config.toml
num_attention_heads = 14
num_key_value_heads = 1
vocab_size = 2023
hidden_act = "geglu"
decay_shape = "exp"
train_tokens = 134600000
MLP neurons of a small language model. Each row is named by its layer, matrix (gate and up: input weights; down: output weights) and neuron, and shows model dimensions 16-207. Each number is 500 + 25 x the weight over its row's rms, rounded and kept within 0 to 999. Numbers have three digits each. A neuron's up and down rows have the sign that makes its largest values positive.
Before each neuron's rows, "fires on" lists the tokens most often at its 100 highest values on Wikipedia text that the model never trained on. A number after a token or word is its count.

fires on: "ly" 51, "ely" 10, "ually" 8, " as" 8
L3.gate5:493521514517529483481522481499487553522480524495496502504471533512501494473488483485554493468516479544498475563538473482511545514540514511503485548475496464509499562544475491503517470525500486501509468500490480475507472499493491506525463506536479530479501510519524509516496471493509514526556462497503477520484499474490510570515472556515537500549526544502507518457515465488567502487499508506477514512465496522506462475514498462512496509476501510489445531485491490479512463510506475517524486520510467537517475526515492460518537496537491494499450506505501495513489490508509473471
L3.up5:502439480513449511481473522515519513503526484512478503480466502524462480513499482536438497500491502550525562495530531462495460544455514501508514484480528506488499475497474514501478468517499551523506513494474542551494514462504461449471478505496490503499513518563492474494516498527486437449494538498504509514481528499508559546508486466491450499468475457462490517493495502505485491530465477486487492492475501502502506495506517503508522482482526466531512514532546472498515489486463460484443515476518514503486499502442485503497497518482471520456515495498497489502506545504512472496
L3.down5:499461492527500501501480441512462496530438494499492518485499529462499499457533493546479522475499505543500533497487484493483532490454557499471509495478492466516485539503493488521494463507523468542501525490509494529447473534505473496508469486487527499487499530533522498550498451493508491488516512514481509505497505507489491464490481508455456545512502493460474492488456491522462505493498513507478515514502490473487493533475510599530508537533495493481491516485526491537516513503481489527502491558445519493490537493488499482547481561458491520502558527476519516488510512533499508490

fires on: "if" 83, "anc" 7, "ubl" 5, "ced" 5
L2.gate97:511524528506499514479499491518500503507471422522467493476504525503485509522505487510498530487509510534505513510468516514477529513511503497502473457536541491527505557513487474527464530493462500509501522498500474522515544506525523530469503487497495531445485521540510445479504540483455505494464509525516482461517491483491547523525510505457445474492469495482505510478572516477470535495506480482498491507484496457500577545479475502485470520479508478504529480535504530519492496484513483508447509477477472458460461487473539467506466487504526475526552521513486526481525528520506495509
L2.up97:460469490512526481496523525487484507496468558483465469502490483509557464530471529526505504450508551538487560512484502508499485506516462464515516489524449510464474519532505526552525484492520455466453473503510491504526515476524584528495491487485497503469510490499483482512461525516481522486492468556519530515485523486566495526486489512502516491485510512504516556518518474450497470493498495514502492558500487480520486504526510486525493516547487485489446558465513509502526460538467464493495472510498508507513502502507502476495503513515489471527510471534453491501477537498468520489
L2.down97:546510509518473470481509508504504485474489514477480471472483499485460524476494487546524501491554532470524519536519510540505497494534526488491501482460514477428498530557477512534525468498542517529476498485447551501534508480499517495529504504496476496508519472504524495480513503456487496480509454479533509499525498459440523496493438529519522495509488500502459530502532492505511478515493537469506490482508504473525489481500567475536532478466500532518513502487520491493540529532504535472521465497489469489478500499467497508504462488535461491546529519494504504517532479504474483520

fires on: " football" 15, "ball" 14, " team" 12, " fin" 9, " club" 9
L2.gate298:504484508479494481455481479509500461527469525453495488467496501507491503486515515493473499468504503505480512512458503524525531539482470538482479506504531503506500421480503518477492489526472490535523520488515522548490503506470502511523527485489508519542504482547537521519509503502473494450503485551494511441495527525474479506514520484515521537493487495497465475498503519515473523504510488532460486501543512527524474522513504490507533455519504508525525487523469502515492502455473485569502456545474514470468491524537535492508503518510506492479491532495507500502482518520502520535
L2.up298:485449493513534515493482477492485524520490501518528512505471479504519503542515542492470474490498497505534456492481489522442497507474511502511462504466502508499479481474539554487509466483495505521462465493461484548556480497499523467504496513533503492555522502530453489557488538502528521486516484525476465485512543532461469522478495495503529511504541474454539510487506522510522520493474494516491546525496467459558481503504525476513500521535503519498487489490507482484484542477448531558482511517462483524521489502509511524510528544483491493475507535513536513481478495531466452500
L2.down298:464520511510478517532545495477509489477465480525430495567476507488519513462450483488483497510509515486458486486500497441510505527484514512514501465505451533481508488494515512499477513493513501528477510509434517480537512489500492515496477448493484502482500489499498491502469540520489514477514524539528506500506499533495487511542473526513506492479517498532495512513524539494498509520503476516494470518487499482469486545542431550475462522496544524486484494533463495512505519507531476505470521460539527458504526505481489475515535516461503465518464499509474471527534500469553516513

fires on: "uk" 32, "ball" 16, " Red" 10, " football" 8, " und" 5, " /" 5
L2.gate152:481521429509554556537528520487491524489513504499494470529514521519485504497467531508513469480501501481451507493495453483489498512487532576514534502499491522460446454482505510491511486506472451504487508519480515504501517462460465532521544489517528518556520470516514493469511522536476529473483519514529481464484503464537493512484500525492534527454506454496534505525503481484481509489502511503480548545501511516506456489549505524501500492546497484552477485537500537475509501518477506511536505500495486536562491512521515492481517494536484477522465508505525482493451504482508516478
L2.up152:500472481477519535481521483538495510528482563510527478512466498539476492557471485522517513468458492527490525486504484486488507533485501539525534503495526502488495494502507532512497478529476503482485514509507492520491491510484480493485541491507505497538512499517524475467500505534478468555486497536552518501523533460526516520512463523508495486504532465502499477515471465507505501490515494527501517538507447503515447427531511537513470463551508470525536504544545548524427497501500500490503512494479507514500475517496516452493515482494487498478481486496558451464486532490487498471
L2.down152:487553510522486547500542505510532487520503533493494466509459545500537508431534471514496536485490491509515515549517493483532496548496503446535469512484492512503524506527488489439536505493522511523480522494544507516518497457533487481467511492499504470503471501518504516530485499466509467508477522510468474479484470555554506527498538497486496471539484498509454497526447474532502497488465493474514520573511490485470482493526498486502451508507477546484489486486520482503514468481507483509474474466491556473516494504488536478509510500508478495501513514563468532517486514454532511489

fires on: " fl" 27, "fl" 24, " found" 20, "clud" 7, " describ" 5, " vers" 5
L2.gate409:534547498503496519511494558460494550480494465484487556504511511510510545457497498502558492487495506524494551502462473511545452507500471495501494532530454492477511478522499502509544517511542452480517506511510516480501508512491495535496536501527470496519479499509543516465494463471498547540536523478528504475497580528502505526525552519474503523496493528520483491456508485481484494507540491514486573517478488484476454511487503493468496545524516537497434481505506477498495475540494495473467460509522494522452500498511505454513520466509507489513489507529491498473527545487492521478
L2.up409:525505491508482537501523530483493534484501514491510535517507508489459565501488474476516528502491512539531530542476473466544456455479502507494485459492505488526508515518435506494514517508491470471487528493520466451474536513510500500511520470485508507514499525506519488412537499485508547509502519508538459506462537485480530530521530486501505513494472567467444522482519504455492452508493573496490493497481509512520482528489477485462492525490508502453511464515510526484502511555501493453490495533508516486484521495479513537499515481538492518509516492514492517488496530526510506504
L2.down409:453513487508464514490504527508483507479492485505480500517479504533492541484491492500520531521518485479458537510422496471529574561498493492484500505501480552530499454464490532521551537497492531474482525499502513470487481466487531476517526528465503522503494494522537475557528490490479524512529502534525459435512551494492483520515525500521470490471521533480515525425485493504502493560509506486514468463491498489519505540500495464499476530451510506504569469525508487490506552520488476439501444498509509493487482507504508501507456492517486477508513493537473485469493506459506490532

fires on: "." 63, ")." 19, "\"." 13, ".\"" 5
L2.gate180:492495521486487513484498517509503501468481504526546520526525495474463463487506464515473544517464523470488496493513569545513515482484484487530513475502520495490479500448509500487501465399492518465517477474497520527456497525489485484505481503546490522521476458509477511504497517472445513522496520454502504473528478482513477502505553490514501467495489476499486508463496509476545511559504494454484478524508492501478490482480474519518512478501495522505496473512478534533543540488500515541510497470433497505512503462511486509536450475474474490487542483476502521464523539491511537519
L2.up180:501514484465520482479466515508460515552547507504511499443527503484517528504528512492459487475494496476558490566502479476506488543503535534488449438497484486484509499480510530484525484454502470543440490484538490476473484542538496489498522515475501488512524505466516483481513488495505505510458497483485524510456511519494484521494536490515484510523524481543499491446500526504527489497470524495515524488516467509535479514494557478479483469524499466516502551491538459487453460509448509492477490546475530536476494473519482525520486535508509471486496514515525540463543511504483509498
L2.down180:538441516521506486478491501502492507477499457529519535459502476514481514554489496437506479490519515521449509453499489524481481469484480564525536462486519554495460472546525497554502507505485527531514493476468506524493485488504446524489509526483524499509531453526492495489496465508512507515501500513483477517485538493525535529542505518473551497451467508486503519480520507493476503507518451507496504465464493548512510462496504479536496476484506487515523504462554508507487499511510505491541533488485457513531505505494509469556522505471497510485514493476471513496482532479472479527

fires on: " sh" 87, "fl" 12
L2.gate35:493530538506505463463501512482514516458500454506467526490511469495527485508490520481516465456533498520512528521482535507510514519512482476534498509509475514486462460490479454516526455478514511531514535509518494519542485533472533501490502484486500491443474493491546497458500530550468464474526507509465516509459512532501484495497517523459476510510485499494507515488550521504495506474465475504465486518515525467570562496538517517457485498532495522461471517518534500504554506573511495485502494459464480486465474504525532437510471507472466496471523478479478524489473500534484518477
L2.up35:486514496522479477478510490547541481517512504441468526506555522495497474519533486438467517497508470486498511463538502501509473504497510473484495521512489486505544513458482480522486516527493507542456478483506458478491490526493500529516483523512454487467466557497556492477484489565497506530533498491471476527490488488520501473509483509501489536552503551485468500512478497487495500462486474501527526510501481514533493492503497481503507457534461505526493488454500502469465530482499492470464522501512461486487499496504503518517517520540430521510536478495504506441496479453474480471
L2.down35:485508522493446547509508524466502475468514515493501510499522514549500503504509522505480518491468482507448561454523496490495524494520535514478491507512476511479480459485514492517495513492529409477474551537520503512480442496510476484526507498527521528473496500553491495525510516451475505555539502509519500484471540538488499498528517520511527505508479490547505499515529507481525521471502499543504489481491520529466462495509529431456525526510461507508516480524485437484492461487504469490480484522467520463494484507536533523506477508472496471489469465529487560457492511507465526479

fires on: " com" 34, " sh" 32, " ann" 16, "ilm" 11, " bu" 5
L2.gate276:499546511502469501506484522528471511470507479527507517525522520486500505526495494498491525491509496514531505519513509473478533538493457493523453498519530466495468503489486503486504481484529518489490505457511462517495477468472511489515525473490441490511498455477495496487490502500508456509523496514542481476531509532450496510494522495496464529480484503529488495460563549517566527522495489455490498477457514477487556486458510510521493494539513481478500513519515530515544495511476486471487494503444479507480467502480500495468505469466475503463513530437500544450541468498520504501
L2.up276:518536487488497527467505513543487504486504552502459461504503476486503516498485493479475550509543519541507510506496483503467527548480533478489478497478525462475534483514497512488502487487512508486486506444512490504495463529464502517493515495506490488494558509507473470441512487521484453475434492512499487459552519474495509489548503508456509507529492508518489515498515486547527486558503504451489483549545479490475525495456499527511486454549473500525520521496519452503459499510538504491467509477453480449502524513498502499524486492462478528481468492489474489452531480518495487495
L2.down276:525561477472479480488506573458490506495500479498506498506488473514472476534512515471501502505490503535490506480503506498524553507518417467471501517473502478467498491486485501545506532489476529512477473518481470498499456524473501530525556477507476525498503448533473505527539562513502493493492519536514491522481491482474525488492513486537529512485512478518508556510494506516513488511468502484483477482481514502492511482528502473490499504504512489507493542491515501543471479508463530502498512547481458544486516515495520515468522456490508466456499500490505545495511465452501508492

fires on: " sign" 36, " season" 15, "onom" 9, "ason" 7
L3.gate65:516540520516477532538488459506484480473485483449523499516482532500482494492476463531496513468471509522574488509468469489536466490528441484509512501501496488502517494506516515506519476509538476469507500487556456499490527543461521502521545497501492524505489514522511495530528486502546449510486483492558523445466496494527502531517503508542522528503483530501534533447455549511452535471500473487517503464502515485481514489516480478489508484483480480487500511488491477528490508495487530480565509511530512480485521514483492511492522531520526473470509540507536477488489525483477512487
L3.up65:559499517513488514511489490506522491460521478449491526530461492514499509500474462535487548476457494529530481486487495502477509495484482507462450432508506495529525499505510535523477502499496468484547501499529499444490507547475553527503519490491491516489474526527539464588535502522509500500493486479537519490464499510506524539514489496494518530510474559456526492493463549549500511477481487516485487467489482525476499471486508487472524461476511489456502510464517480526467516494489549489515481534524518453495537501512478536482478534527499493498496563531524525541470516475489498509
L3.down65:514515514481480491487457480472559511498466481518511532509474486479497503430548500520517506509515492469530461541468514522494489484520478463487519537552477476531512519490527498437533564518538465464479470495515472513506491553486495473468527488504506463474496488483491519500544524465484495530482500483513468494490557491497522464532528481485492508503487526469492587517506496494480479476500494491470506493481524501497505492499541521503494485516497500521517557460517463508500498516510531520521481510494516506500518507570484446481495500471463496511543473500517504484491472524498531517

fires on: "arl" 26, "ather" 9, "|" 9, "ceed" 8, " describ" 8, "uc" 8
L3.gate288:536462461497524533553505491454481453483472493488520519495504501510524459474456513509502523477500517548464489509443468494495501485464500479544483505510477506523510505470495501479509528476535486514523482454517490476518507475477513531490523525540437478514480458497506506469481496518464524542519485472507533517510515494515459480489495560499487500465508503500461531506498510523462514510496496512464527571495505486529483469467494511505495541459522517472492489517509492466468469521515503478505524519494484474518526491473528492498501518505487471559504510483510522432489551535513555494
L3.up288:497520500509494503501473491526496488477468526491497532514526506502506539522445507474484510478471497562506493503483439499483500551532462528510490485514481553503517519518471519484474515511473508470482488489522490477493517438490449541537505557485448487493516517459491501492481473515511523525493487509496496495520512502483527517476479569489520540493521486559498505489487466464444491484546475524496514509529498539498475525508522538537536491484538532505545529505487480518452480500480497500527512540526516512524484501454497489513519518468490501480435512533520453500501464513490516519
L3.down288:551478533484470492525490507507507495516506509486525482496487532548484483516523516485502500518479507509494463506439508510484495519510451457512479470484477521494486500531440525484490522517534514515486479489515452507539516474508511487500496496531487500464518506524486516510474501505490513531510438538490478483525552543491535526494476504442499508525517483507494490496480486502486464509508484526482489526514497516498502497518502550511476528484545544491556519509465494458506520553456509502496429556523496512450475493495495454494493437465504488485497524517522528520518489495513509538

fires on: " compet" 25, " Europe" 17, " oper" 16, " part" 10, " reg" 9, "icip" 8
L2.gate345:490511555496480483489485528498488478514485540492539456477497488523472505531496539501486488476450485507463484510492493495493547519504483507485480513495543514487498504523520514477478506488514460445536508472509535481459517520500493523542488466526467518524483471532506477453475481535485508487474530504523517468494499513503479504531539539502504530491470481513444481510454499503485499526466464480492515481495533482532473491492484505513508453518444498544476475569516487530511520496525452499541485491507504414502500503536498516480516510508518491484502527500490502483499522534533541480
L2.up345:551487529494494501508536516515472497510511505530534508476473498482501498500503533525547493501517470431504514526494505498500466478447490458500577527506481509515487536468479513508520548495493482492488487512490443512483498472488531489506519501505501470508457519495506510494486546485495501492533492478491505490509506526562501493531501505521534539518526498509524524451463505463462491494530519522459504484543510487537446503490486500503491512516503469458510558491486486498490498512509527475530474511492501486478479524504510523512540513562499490564488469473482502507467543535500480523
L2.down345:500474513480483528502508513508486491535527526512479547505461491522490504504478489533525502493476514482499496484452502459473460458537492464479469507506497488544481519477503540493525509475509469490489523522526498487517507527501528457525451580516515497456480497478503561553523507493494460510502465482515505465489492483484463524507532501510517511485513541471523526491511506481512506486507496471469491488464485502508508508481451511503504538425480498489529540494450509498525523542555516484548489492524512483475510491501484522478567523503506455570442476506499501484496493526512511516

fires on: "s" 17, " att" 16, " ext" 12, "ies" 12, "ly" 6, " ty" 4
L2.gate81:502506498551499486521508505500498523513503492500500505507486504494481500472492492460513486471512474523479445507510501502513508522522523514485504534484483510482507466460523494508504451524463493503479514527512516456509476508458459510512506499496522485521491518467507526492514470467501527532503507465497521490450466507509532477520503491552580523521506523488514511470480533462451485511525546467489515512532530489549457547530529460482477505477485547497527554486500468492494515534474512514496503477502477491485460500518481503550466534477540515493532483454536521502487507499526513528
L2.up81:502511471519529513512519507483456518518485505519473501433504493507486485482481481504506529504456504511503507461466509524484498522522508572486500501506510495510484554473507506513497495518530534476501519535492499466526490517478495514495523540511485499514511524509511505459485515475501553494500505456487521535493486467489504499555483479516538551456522498487494520455487480455489506494488513484457497511464529504536401499499479501493508517476469508504463500455533529488465539584507548470477510513493514523486521525511476544528485496497500553512454450466496518518501494500499543483
L2.down81:523496504488513473531503519486522489539471527527546494483479507515504481491473486463507532506552455473459499518530498511515502471507503545523494501510474540540502506489536544509503464488499505509466476495515538563494455518470485518524485507517449487484492490531539560517468535496503482488503519502491498496502439530464510506473512465532486470487568504475492507482473498488460522468517504497453485503493489544534492514490494504521544460471459512510555449520494509485523487504523477545481535466467536500466506525529514517513477459444502486509503490481488511503476454478523527529

fires on: "orn" 31, "for" 26, "by" 19, " Dan" 14
L2.gate153:506516515544507499508503472524470473528526413518511496447514522510462550516512473486459521532495456490515456478492507492533476516523547532486470466493523538452511535519493511528495520484513488462489519518487476496474540513520494490517460481506480539526510519543489535526540478510514550499458496472495508505517482529455493531558511490519509525530498498502483524448473502509495455506497488488524473539509503499482481501498461499489521491512500513479482488515517470500489484503546445483455513535479501500493465501558504493489483518486483547510489520507455523459513478490530508483
L2.up153:530518481496530501556526490471498534501535503475521504524521475487514508548518498516512498477530536532524503497483498535442538508463515512493480510494471467462480469525486507487513470478474544555538484461529478515489501480490496481541501491511495465527521476535507503516504491487522522519492495519503439458508508535473545512511504492516505505503489468479539506494465498511507526472515535491488469488483469519494514495473524508504505504511535431517545478484489468458504523454492489555481486490492507500531484501537496536464507513527501497538498520499527510477453455466495464469
L2.down153:509501468493563503503517454487523486515476496555517472572512493460494516536481515559532502508500505484502498536514497529521519495481520473505521501512515533527520518475480520495505529495499509495445510502524491494489521477486528442523474480464495478466491504534535519509534531508482481481508511537516521531514541522489464461487551535464475515455514465494511548536499470503479495490506445518466503500529543481470493526525489475480525493489467494476460458524507465520481486500518478498499485429508506477509508497482495487529481489517514446520560507516503467483499530508487484485

fires on: "alth" 14, " States" 14, "attle" 9, "eek" 9, " days" 8, " series" 6
L3.gate434:536462523507509552506518510525515504479484530529528535489523478503478465508514479429461479459470544490470509499459488506483522531476477514519486482514573478530523467460521470499482474494462490488536504488507537512507481471478484485542453531526485482438494469497508529511479464531492533479507491505497500452501475457520500497534478499484512510481568514492521521512522506515494519475516504475483507480511525489550500474493492553510479484465455526518559502492506485547499507498502534512483463460531505451522493495505462496497486501481504510499493531477513496548526491491495525530
L3.up434:482497509464496530489500524503536559478477469555473523481474502498506484543545506464515490505511546511500510462494501485484503535495523480522505482495521498494491461477507546480500501509463544497469536502471543495502479496516485506492513492472454512463483485459493474513478484518492521475512501532498498485491506508483515487483522489450489486477506480529529504504535477523504494492513530524481503488482531456517512506519474557520526510474503541566526498518517500529526492484443520487478492455539522526539494491482477467499426481508511465467478553486525510525514465476501507489
L3.down434:508470458493487501441544474485505487504518502503513529480502517511542496434507515460506467503507497511547461516522509505440511503486505512511493461469469562486504488496512474522499509505527505504491507488480513503544468489535526513497519515488521486480529501462537434497555512535514530523505507532512488477489499494551477490482473507468548494480509521556494515470477474472486514490534516515516485572482533522486487485472514511470513506492517451501496501480500493539500499504485532492479501502494501487546459499529490453459489535510499482501533487448509529481486487524502535514

fires on: "ly" 20, "to" 18, "for" 15, "ately" 14, "fter" 7, "over" 7
L2.gate414:543490495524478503477492541518518454519473499506474471538521507485474458508461479514517537488504515534465551476546467478534504556499486497484432516513590505497562532516472485521483453547514465487492539482499478494490524508498445511508498512498485463490497495503536513501513518493484497491483542486522522545488490484476477511480520507510507458528525501493491498514498506531479478506501524464523518538491493460528495460476516522507496471478533501492517503520474498501441500535527462488439498489525500510474462503491484487518484471502528494494500485501508418495507514497522505564
L2.up414:505475508518516444476478472520488518497544482485516530456472492477515532541492510493492453510509493467492470460470506541521512516477499499494503453486482489511507477494518502492486541536483519516492486578532506506543483521537542480480452499505518535511546522487480490496531549501534464518460512540466541497491500489472541461511473517503428520562505515503515528485496486529548491474469491534506440512472489495487501509543517490449488495462532508515534505500475507501502516480478496475515470492498469522516478518506537525468492482492505507486498496486514501492523468470498475473
L2.down414:552501511516504489456469511486465481511514538509521507502521468511499538531527506476517496466514497467485511518502515527468471485525509439490503512483481522440466520538536514503489454524528489529511495536483486513511489546522496462508489518494507508528543523495498508500497501474507514520470484464491542487498520498507499513523471494467555472483513500547557505438515494489509554476524462484499484480488464537465502489478511484450521518450505494547492507497461494470547506496525540467475435460460493482501510492512522503500516498511509532500511491466460486488492522464488502474

fires on: "eg" 23, "inc" 12, " Reg" 9, "olog" 9, " Party" 8, " Ag" 8
L3.gate281:484502570462540484470558498503490483503535491507500490491504470461447527483497501478507458456498518455531479489514504475465522488541483537534474488466477494502539506542513522483439483494496509489527510518541470478531550475494497505488475518490490511535519468447485482494502441491458506480517464516481539518484486478539479499517500534463503507494490518500561556471476482471441512536514525475498505495491542512474489499537501506537483485505497488475536530511446514530506510500526495526564524503536502472516473503488513537489516496497504501508481515500473470497474536545459528487
L3.up281:458506497533539549508530506525491467505524466491514523512501512497521530548551526515443475478526461481518487457504564505500552483471507519482459488480515508486487501526486484496474452483498494494524516498523541502521519465483479479467464477495497484546476485492518509514469491550498496520564488487486536483489561456556509524520510465476486519480506465488489540501469511509552466543528566479525514491475505458526491508485497515523484528507533470519475529485549503497498484497501493462481499493495530465514484514518501496500489495496501534470509498530502489478531493509483510440
L3.down281:510458477515489526470485488521472473519500511470520550515527506499522514492503490545520494507487413527456506495530522452514509508505454487534486488552479519531476536487454518493546518469519476481540552483517515534546488498472481502490485477480523512515526495507519475472527491521499487511502474508491499534499510532515523518490455453529493539485475489532472551492484532532510462509512512472452485461476467464514484529481457540476527522501495465494520475503523527515516493473492461471517517514487519492519498505514438472494472541474520454505528477523495518499542560502507504492

fires on: " e" 17, " ro" 14, " Her" 13, " conc" 10, " Br" 9, " After" 7
L3.gate176:500525483477485504489502486488520530542542450509489512496470438494524472512492509480523490492457472515513504495528505517481488510443561437478491544516503479536509527468491531523550528510549512487488495498490513507476479486497517498497525470502532489505488546507514490506492497478496524510506468471545471546496545478499478496499504455516507509514507503504480498512538521481522455505503479472503492545508470515502498490444474470504489502499493505495494518538550518490479468514506482493430474513500518545487471510515480490508489457501527462487518491511477529502539475467538483456
L3.up176:485492512537504475519470480525487493465527509517568499544508513508533498543499531506547503489475508524511502553472501509523517517491493503505501481465472515463476498520491485511480462488483496481540530525490476527519504535481497499464505527525491513485508463485436531464532495495505498521501536453469477505551468503507509447493466487518482455460542489491493504498435521522527495502522481482559536524469518457542490438529502490478500473527494493468465482442544512517528506517488492497528520449468506546472507498516486436490483525474523479494524510500465550488513476494469487493
L3.down176:499479523491473505469516468495532500470507458530475520489513506488482490546511492541483457491512538475518463488482515481459518530504525516531520540486482467481512471460505498513530517480473476508509541540523544506513508453534482451464460480526510493495504499505488471511511486508531433524508528513484472500478474460545519522505513514462499507484489512514486535511540504498511514473519483530494500494496480516482513519495522532457461497514505498537490521513482490469478502511505534514489472534542487489506516491552519489441532468531515505484495436565511505498518485529533521551

fires on: " ent" 35, " sh" 26, " w" 15, " eff" 5
L3.gate363:516557507499494484468473513457511549448498481444439512523471479480487477509511553531510540500489490534491498522534521519467512485509485471470489506507448544518501501472559473509505519493529491510513517532496502489485482507466499520537505488476495514484500511500526524511449506509519492456456510528542509518454510522502518459527491494492532532505452491529536475447491533461523536475510482528470508474462503478517496534544502507501483475526463487521450495501499491480503556501463466479503500489466474483502504518512484476491493522489521497497564490501540542533443461516481483479
L3.up363:544556496506515462452488495476494476468495479500490535463481465520512506536489512527505511513498496548527532514482508490486509500512410482476449518521510527484537496474515476517488489528513484465531506522556534497523497505437491542500504498490499499506495524491514523519471498500512506478513509507548528484489515491534485500518493529496529519496485487533483480473452496524497549477481463513480492503476487488541451500513499509526495412503512493488510490506529462509434505528493482433508529471474473467481526551476466477519534519500515513523507509496473513520462499537492510471
L3.down363:494497464483508508495478497458490501522527521495525548497501498547492509472474517484515493510513478497486537487525504523489498503463463511518486463523525514518466486506526481476470493498504487471516498468537516542538422525495480489483532484501494466461536504503523526476540473479462444528470522486514519484492529540494479518496519462491515525499491469521454528515489512526513534509479518475490479477479471486514508490523487498494480537529564532493480487478553461475527500504527461545524496485561479538527470504485498519496512485516500518481546467505530506495517484527558506521

fires on: " K" 61, "os" 24, "k" 6, "ik" 5
L3.gate40:528552462492516519485505495488540511496510481520502485428487475500476478498493500506488484505501498502519515468532489455522466526529499501501491540504515482520504528453526504498499510573463516493493501518470501485489476463488510469451494500529536512468454514476523503514502550480483504482480514477481493545514576505547512480528501439525500539517478517460493537504516509475504469445439513462491453487485506529527494557541468511463502507484472517515462524550537490482493526507518490465510503518501486475520526500533478517442493470526505513485481490480502527546495522529485492507
L3.up40:489466485472497469535464463520487524529483506516552437480489529519465479521503509509486461492499506431527482468483526511470518492485523521514501508501492531492505468486524502513514493491522479520509520453497495503530493550491544489453541435540521536481508473512447502489506455507491441491478464483472498486484495495519506494473465462504481486468497503485504468517486492560491517516497522505525527474466512484501516510460469499483476557533481500475504496474493475514513484501481509485522545552526490484499456499476489506512506525508531474433538484552486522498503542488519500493
L3.down40:495462492501488489541500479531485509469500542498542506518483493545488512501484498414468523542452500498518530446464500492473482520529506515490464499476526511472506477473441479502495527519488493508489496530485479450517519492510502517510509543495563504482543496520496506506512551507539481486461495498519513474496440496488514540494466472521467477488513479497538517465517503487502495509537487514535509524491511479522517484527510468537484473536538496481494512529534509486521503527468449483492514507519473499484467494474550470491547482487475488473481485503486502486507509475473505533

fires on: "ior" 15, "adem" 13, "ion" 9, "ology" 8, "ulation" 6
L3.gate285:470515513551537495483536499518481500487498487510508496505517540530499512500474507484486441551462482493490507476455467488489501527468511540549494487445489517483565505514484479471511438469480487456509511486522502530525481490526469504468515486521482520504537485512488488509459456489466497504468478499476504503554502461513514494503522514517536530509501474489519509541496459504507523546531468485462473481527499517496491511534529490495499498470524483490493492467455480487493480517511541487541530504532458496517476542488491500460562492543479509454442539534505480495519500500507531488
L3.up285:460525506505522526480509481511492510494495480515514501497461519507513487516495509477516492547538483482456483453472502521445494532472496535486521495465483514511523499506510521500527482487518513477479530454490465502478519503520505531465531484491466453500530468505499492563476505501495476490501502476492482520509489546480483478532486451543524543475517474469585446530494495542554474544488504528488488468511484539484496474524530485478491489521504510488502519490500514552500481470498561531510507519489529512489467498513459476443521483529481489464513536559517458546470479484499493540
L3.down285:521484471536485522511472527503495507488519514547477497484479510481534497504501499476502486479549475538482459508502534495504483460499542531498482468468490500506546476449515464472550517479560489522462475468503511467505472542524473484489484479511521485491488505497489458481526542473509496463464480484532500479455476502500461469505521495525524506468491465480509474504512515482508532498533541501515480494500504519487490479536484457477556530512463487470530528494512481545493517489495496515490519511486536547482500508516548544491476547507503534477477491538526521514491461504498478464

fires on: "n" 50, " An" 23, " Z" 11, " Ind" 8, " v" 5
L3.gate416:492454470477553457515459521498476507483484467509487512514475483537504521539508534528474471491479484445516492498510539507504513479488508498471519469471538506504472521480497552517480501483486465474460515475451492536515475497502545446521494498487520497489578519512475497503502498515534504516493495532511485453509523504500460499519528486510521487496485519576517516520494521490521473512482475487480534536516517462488501488502529465443512494547517512510484539532518485512522511507491494509536430533498495526477523483523491481478488510523541521528463488496474525523481481540494499519
L3.up416:494476455519548513529542493513449509523523476497506539495485473492500514529524524450481446499467509488541479486485488523521446486498509532487511528456505464449495463513527530513539501514480489513512524483464482500510480487513466470506465492505536502524493513514510533495512540490546520517486510474523491484482515477488465460529506479551526470520504481523491530494480500471538456484461496498522497528478501497479472518503524491467528514524496510504476555476569487510493500534529481490510522536508505555476499520520487538514514512547505471501502487481479492523502491484511470475
L3.down416:466493445480496530497501491490438531524487476471466504470510518542475520476498517510473560504509533490503503478521497494485498501513516468519494502530513476501483512529473517491536496513505546442508476479470506526499489475490497511506532501472479528501527500515452461510549541541494534515499521504491462523508515486479473491497563515481489513480494505465491508542472485519503465560522516512498492487463465492538472504542475515466475472476518550470533503482471493524495495476543507531469530521468524470470502495538532507493489473500481509478503541489515507503534501494480529508

fires on: " they" 23, "ever" 14, " We" 13, " we" 10, "ours" 10, "we" 9
L3.gate146:539490536516480477501508504547520509478499477488500541524476534455469476499491485523537546499505505462468486519475493504558549499528509492509484506463522492504506520504471552457504507522492500492523523495507474524497534491475490474513506514483475494507502466466462523561506494490479512489527557456519519490525504482465498529449534547514498490447527551485479445518479541545488537492527514487482540519507521522522497451510485520486482475554501510478515479462507530508516502501496533495472506459462512536475520520489494490482505461460486489480503508480501504516508504547515496450
L3.up146:495462496481522469517483455526512508502504509484483542497490553480454455474483496520513535515518501487463492491487458518529495477461484516509525502461490552479492471490492500497482526525460521501483513512512475537504542482519494484559485534521482482515507504511475524495511494483506518508498554484478463474502541480490543488476506493512493504499510527510488477516503498497467514513504484486448518470521464542502481499530495503449522478516526533538503542484485474456508518459483548554514539519522509499490472499532518514485504479524521527490483504504501473561517516482555485441
L3.down146:544449481537479482518508490518485506474518471507480517480483483513524473434514537515476478545524462448503473489523523496483495485495522522494511508494466500544497521525512485520539487484518503513501510458498455520514527464441492513497513516505532499459570512497526476507464514509469517505492508501462459540518537459534498478506501485506509518489498541570484501522487472438454541504509497476467476465486520474500516525512488485478512506500504470485469507506506469503475484464461493522451497513483532498491495514517472483470483521563527545524497502516508519522489496499450528475